{"num_hidden_layers": 26, "norm_eps": 1e-06, "positions": "learned", "learning_rate": 0.00193, "lr_head": 0.00804, "warmup_steps": 314, "max_seq_len": 1024, "train_tokens": 448700000}
MLP neurons of a small language model. Each row is named by its layer, matrix (down: output weights) and neuron, and shows model dimensions 0-191. Each number is 500 + 25 x the weight over its row's rms, rounded and kept within 0 to 999. Numbers have three digits each.
After each neuron's rows, "fires before" lists the tokens most often just after its 100 highest values on Wikipedia text that the model never trained on.

L17.down315:477503518508476483499492534528529491520495524522502519486510519566503457535494464512519507515480485479539507519500492514526489494481484499508496477521536516526516511563484518479489529478495517501497484464507529484523492440526513493508459531503545522473492510472504475437529480511488498521483515506503508491471521503527489534489505535464473475526502505481464480538489476490504492485478526485456511502608483469455523493499492499432495524503539494494533493472498503495490476545495500455466515475520486476481466496508470477510458479512559495556525494506524496520482522464490480462
fires before: "-", "|", "|---|---|---|---"

L8.down253:523514520465535485510521499488501515490502484522479546471449507488488516514482504507526479537525483502478535496518494449534509482469516489482517507493468505511505498538523478461504438551517541454497453503476463532467499512486504517539538473496467517541495503488500513499489513519504508527484526459468527517517533490460500504513508489496522520536551427489500519501460476446467488527494473503527472536471490488458497491461504486519494473523481465464510545513479504528487460503481523484476473479509532489490499502523518512540479559475502511529509551464499530520507471532521524495
fires before: "1", " ", "2", "0"

L19.down583:478518519519520477468502497492531503527519480481542533503495513517530512502546505540511516499478507489520544493468526519504567503504520539522506493500493498454477473513504498473469486535481478518552498518526512542470467472467519476486514483507492529500432521451515475507441481470481527494490511505527507475466482512561529454500493544476531519481517495475530484495493548497501458449492514514505489513480484459512504483545485446509496532494468493541487477513538485486484504482491504501451511532491530480463442522513512511469502465490528505498532511481518503468495514469502478536
fires before: "|", " |\n"

L23.down284:515491491496492537546527528530496517476482475484492525486507491538476500501461524496504511563503496481505473522522541502483501522486512505493482452527458473504480453540527519511487482470427516504502510500499458509484486501530511539509505489497496467479461531490519470432510493514573519515558510480483497497533521471512500495523464471515521485477497515473496502484527506493521490493483480484482502459508504498504530479477522537505488465514498497512519506480499508522537510484482487512561460425497465463492428532505503544504448504516531491525545488516548519506504508489481499503
fires before: "2", "1", "3", "5", "4", "'t"

L17.down501:528468491491508524516515481532482521507588519495494485518484479489539489494483498512508523494486493490504485527496470488507510519477493508490500475541511465530493465520465491516541502474475511490468484500568528485504505508524493453559523530539515485473523483512486485522488476525474511478540525504468490537540457494454465539515500515539508519506484503504471481480530489552525493480474440526518474515452536523498484471484512444517472457496524536476493467525532515504512530515512524484481471525496434523522474515502481480497481491509518508482490479533464506503497459451497532497
fires before: "1", "2", "ie", " Apps"

L23.down720:480497477522509546499520488446472446510513507507545522543502512452494459563478519514552489483559492465469434509456514526477525522512510508490480541450508557469548546483498515506509513473506520487508503519504511440488508453488485487474503550468482543514531520520513536503453502493491513556501507488493527465487438488492487491500501519492528491494504475502520488498485526504503487487498503484512528526485522485469488485517511529522457491449501495513536490450495497493476495482466479491496531514527508506497474519488533478499519498522537484503518483485498504506500503490464543484
fires before: "|"

L19.down474:469452561508529503509510504521492470471478501488462485503504485504527480509500538493465525477474485496504471528559498494506517527518505507478494532519501497540535492526502431493474479535524462501479538524515515515481500539489456520508542461490487512470482465500506477496479481504490497509517496497540497524503489508456518485504474505488493493512529562527549490528524514486526467499509546450510428518504480515495510461504522515508485506526512490484464464494490473541463519483464484519457523506520445521518542483523504501519531544541492513464457516471487500492491503457516510459
fires before: " ", "0", "8", "9", "1", "2"

L8.down229:495472469496470520489541522472525477546507495495466458520550479517483499455474502498511508520459476476496518523510491463474482513489505499519494533519477525548483541502494529446450510536508509481515488473519493537507530485474557470544534527491520468489517535480546500454487493461515489509518570511509487508481452509460502512489542479522488518506509493524501475499477513468509453457493473433496487541522464483496504517517466478507519505498488506521579494498496513503517483548505508518485524509521477515521471511518506549511519493465528487485470478499477472510503484483503510484
fires before: " ", ",", "-"

L16.down596:524470425516497520493506523560502484503456457519509504522463508520470482447478461490514482557519479518478468522500454499529554500499492508539526471494487471522478510477459496536513535499495507528536461505477497516501548522472490450512517478502505498454520481509532496509500495547515478461508477486512513551524515492544533506533456463466492543510501507490504538446473460509534488538505459500526497478485491478495492508491569511471479503509493493529512549513475462477508481517507522509500508506488528484511475480485488496485503553518473479481512481504512489493512495504507513489
fires before: " ", " the", " a"

L23.down438:515466474463504522517499491511481507540534502489497549493471559507483476506515528485506501487463478510526502484474468510516472498467525477493508538484472462508480518475513516493462507507510502491490486527484503501524501480498537484488487491500507501501533545523498498496482515535494503534497510532490443508500479474443454452501503513500462497522481507552530489486521471512539570555515505543484481467403499483524480490478478457522514497509477535475436485488511503506541519504519501524493481484559492487503510520492490548514534520520481532497475512523529511480467508501525453497
fires before: "5", "4", "6", "7"

L23.down182:514452517474508513526474502512510473504496543463502521466503471482512485493470536542487520507482518458547484508487483462499505492529531498553473521511481448556525470499486492541488505495493487465506522511514552494556463459522496490506466499498472510442508474545480496510477505513500463487485534449497534507505547481488510501468482515521518491490522496466555505496527520519506547555464483532526529523525506474484532546480462487454475480481542459483473508497527510505496492498485483483511503493513510518513479555501492505489516526486476504460481493485522520485507442472497517484
fires before: "1", "2", "4", " |\n", "iron", " |"

L16.down370:483459510496570522481535527489504464505483484524528481466553526547481492519486471504531465486523494513472497456527505505536514519504521518475530489477501476495499509499508499500493488523463517485484509479493544486498537501489511464494474487511505473480505472474454510511513493511508543533494497488523500502430453486476476488526529543523488501459528497527529512483512482492515486500507507439516477456503489499502486489523485525530547473455471481511477569459555532469491540498517457490495531490525480517478531486528535539480471489490508526516471515498511533471480503457489489542
fires before: "9", "6", "7", "3", "8"

L5.down319:497486521457506523492509434513504553495471473486539539464516494472514502516495510541488500475483517497461504546524464531517534496504576487458477505480497485499508477514466506476490477513503510504495500499543535508517482458450500499513508514508467435497498497555520469489506517531496446519495493513503507514516524452484524484511521494525484500500487493470524526512498499502490496506529494461560466476480483558533499497476511487544489488520505479500490454500488519508481488498530454492526511527497481529477476455504494484577511504500500481502493501543517503488510472510517461574
fires before: " |", ":", " |\n", "(s"

L19.down695:514482499538501493509499483475474490482512462528518489479516488541508502478451521513478470495505516489452494537488561489521497498489528514514493500493439468541515495502455474499505496471499484510466504523539514481478473435504493555500497504486503500469526509514481521497454463494487481513490507500496543479484492510540512515502513526516524484454511540486502509525473468520481509500447529475512484543580501485509472550508491535471432508483511484507478469526546476492542484514535534505483523512531458510520472487546510486510458480524481543495520507480526457487513505530477504503
fires before: "1", "0", "2", "ict"

L23.down13:508490518513508501463478483459446469549499538488507496494465497535475460490489481509522491497437481502483556472490505450499471481504516489462529505487517533490509526502499510503519497501519481522468495499536519458496499509472518507494496503503474487502519502542484498492478489463492497512590507532477521487479485508478544458509504503498576548528485525525500477496491494501499491490511491507492461471562528489424486484524543480507499515471516484502528477507536517507491519518478425526552490504516516504522524504497486537507497518543499461455499547502504495502492528517467504497
fires before: ",", " and"

L7.down573:492485450536491553546447549493499520457440510473509464469437515470481534449470498518476470511472521487509477505533523495525528492487490494469534463483470506499468515509488500533446508527493530517483469492477486539475537514461541480491514525491509516515515495521534499494513480530503510461481482502510507539475506498538468503492494526523517488545510479512519495536483466504554485525503478524485556537492512484505555504449479452491503524520477515530515503490466489543524527475495482489489520516495514518496470528515504484498500552487483473483484461498495502515526510505496490522
fires before: " ", " the"

L23.down482:474474522525471494476543527509493479522520486515502504516479530515505522478470472526482467513511516489548540475539513481486512533511498505532517518543523535522521482504494477480477493504541469503484488460515564529468454481459521480470488512468500509479500519537450542493533499489463512544473522497492465518469480510489492484463490483488456508498515477532532486509477471470489439459432532472485546482517487462531519550498518472519523493490504492513551462495541467527499512506509503515474521507504462503479523523552445509486495510487487497528500503483485497517479510512488533516
fires before: "-", " "

L5.down428:521517449526472504567514513498457452485477511520446482496475507509517521477502526526460503525441543501534494522500474494530491481486506522491474491487459545488469491492492527514461503456499511495485511499506502543491490477515517521530467554515518455504520518486473516475491481517474523567508453516498521480521442455535520484478537489509512510474503500506490515463522464509500482423502495519538559487508493506522531494500560541502528509478498486487535485513452483484533509479505513485498524523513503473508489461488508488522500488477476486489475504539505507483499482534518500525
fires before: " ", "ine", "or", "ia", "g"

L12.down584:530527478513488481502513537482474503470513503538464432506527459504478492459501491505511479520508503519549455478512531530445505545532506498503518454491490468503498518480464504531506575548494498508485494512512520530494507482446516503492446492547530448465486486538582523509535483473490472477512526539478497521506493526511503534479455542442531524504499522484537490484537506475495480502456504492519455474499480469498495486518503518510478516497510501491508521478498483504496506511471522496468538484495497525504483501464509493497492505467519494489521519495496485545485526528537490510
fires before: " the", " a", " an", " to", " as"

L7.down380:503475508539534487454523463520468491491517533475522434500486508481513510463489500521498534501489495466491465509516484486542470518484481507484506440548520513489486509503525478523518474550473502466490464492516494510515524508510477516481493502508519488502506463478507476465475476535492535523523521464457459536507511456503479508512477485496474497479503507482552529490465515546504541509486528502525505514488501515463504505444514496461525514498483516506480511572519525492519515451446518457541493466491531585481473488498496528506495542508473535498513491492526504514516490541500486500
fires before: "1", " |", "2", "4", "9"

L11.down72:487440501513498535498514442484450496533484527522533476515476517489489487498512496518505503480484501495498486520490483534515550501517533505467491487459492507459518460509474527484522490493441495540486500520536471506486486503511432480472467468500475531559527487513491497509432501474502470525542440499509484501532483493477559434492501481489482520531530531516512536493498501503493496562497493489480505545493470499497531510519511477522470511498492533509493467542452495513495503522483522482512541501511469468506481484478495536524471497506474515479494499563508495483487500507521485539
fires before: " |", " votes", ":"

L23.down450:505530526533511516467497520516449497498522523520523492497503486467449495528518452501532489482508540485518489495511534509527484527501552477476531491490480460481437540484480511509524490484485524496515557500509494534487515496530520520467458489431476502519488536494528512510477457502498496481524511505468513495537489490547511478519513439500493541491481509504496481501519537494513549468486507541507516474481547547514498470484533461438500492503502468531496474495482485477488512514488511502485473479469522493507499487497454463457500507531490487504466565486493459506500511505544543490
fires before: ",", " is", " was", " the"

L19.down347:493472475502514503528523543450531462524502510520488493481498521491533491541520469485481528483505508496510500463499495469533518499517490489451483491501488532479479543455505487510521512484475539510493480499509524529490503507502508516511496503507509487489533460543514489480517529542505459466503537532501526511494476489535490497526513513495470505519475533508518504452422500501491553485523501499492487473523508496516483507507512487471536502483477416476513472545495506519462542539512529477480438520502491480513510494497479557512465533490499510447476445467494527546494463475516453485
fires before: "9", "8", "over"

L17.down49:513461495515470462495528491515491470516557495495514509465501511484526479530480525511495512512458486522487499508471489480506496532498502480482480513481500513491451449489508472506473489502473516491472489483481520505516464449548533520510546485499539502500519532483491505551505484495493507515493503491493515510460533468496545520445480548501496513500544523519457497470490482499455549537474523531548526505504494487499502496473512466489514488527533554454433506505548502501519479482527503495550494488525475486505477450470492515501493545487492520519491503536518481481511436493500503568
fires before: "2", "1", "ick"

L13.down254:534498497468465510459514532466441502515512501505499546505533506447469477519500500555520496505509513501489541502545493543498500491531476549463514509465507507496515498522513531537479487473459531476513532464489510452514512465483509486531481513520492513494489482502530551482491511485477484507537503518510510525495444444530526514529557513511496459476478499460457509525505561515478459460475490486523498491505500514474529491549546497499523512491497486435502453466471496492516483501459493492537472525524506503501486502492486521466504471463501476500512491492482473510511497469526520522
fires before: " ", ","

L23.down327:483520530487519539470511471529493500470486513453539524496482434473519464493509516550511480488474484476496505477494476482482464558524470540469479530478525516484478491521516525496478491489520520470502503463495508504495512506513546482459461528505504536520502497468501549513525460499493509496523497480503524499507528498514496481516510488501532431443535479432495536488470529526485497493473506545520534490458488495482488521476510518494486453503521492470501537500472503536488499513501462500547508511516505482479516482528461446504527548540504518516518498565478494522483505521493525488
fires before: "|", "%", "ass"

L19.down174:519473537495520515513497487492492445510474454524480510467471520531552507500537488526523525504466499509424503494505527473492497489464498514515513503503485539509478478514494480495484541521532546519513492496447451485496501496514513474508539458469533526485513498503478506470522482488519493493510518520505545496507527476482535479466527480510462475470491525520536473485509466543468504462478491555522475523508482527484489471491503498516534492543500511543498509538560532530498493524514479540455488500484452514467495519480525483454450532466467467491514495485493509542496482481530502499
fires before: "1", "0", "2", "8", "9"

L19.down498:513505506518512513504470472479522495525480486482510475517523483485499506550493459467509523482491491522445538492475471489490467484517500515496475517494538560475491516478478491548449511525516488501497525482524502545475501504484505501518517514536526519490495482484524486546478505533513498514444510467495547509492482507492461508521531505518481555517513472463494506503438488444503473458519497489471478519492480548516542499514467516502500475536515448497541481530492493551507506480517499539482524495487558488510496493476486494475433478502461485525448507481505512514533443514518490538
fires before: " ", "2", ",", "1", "3", "0"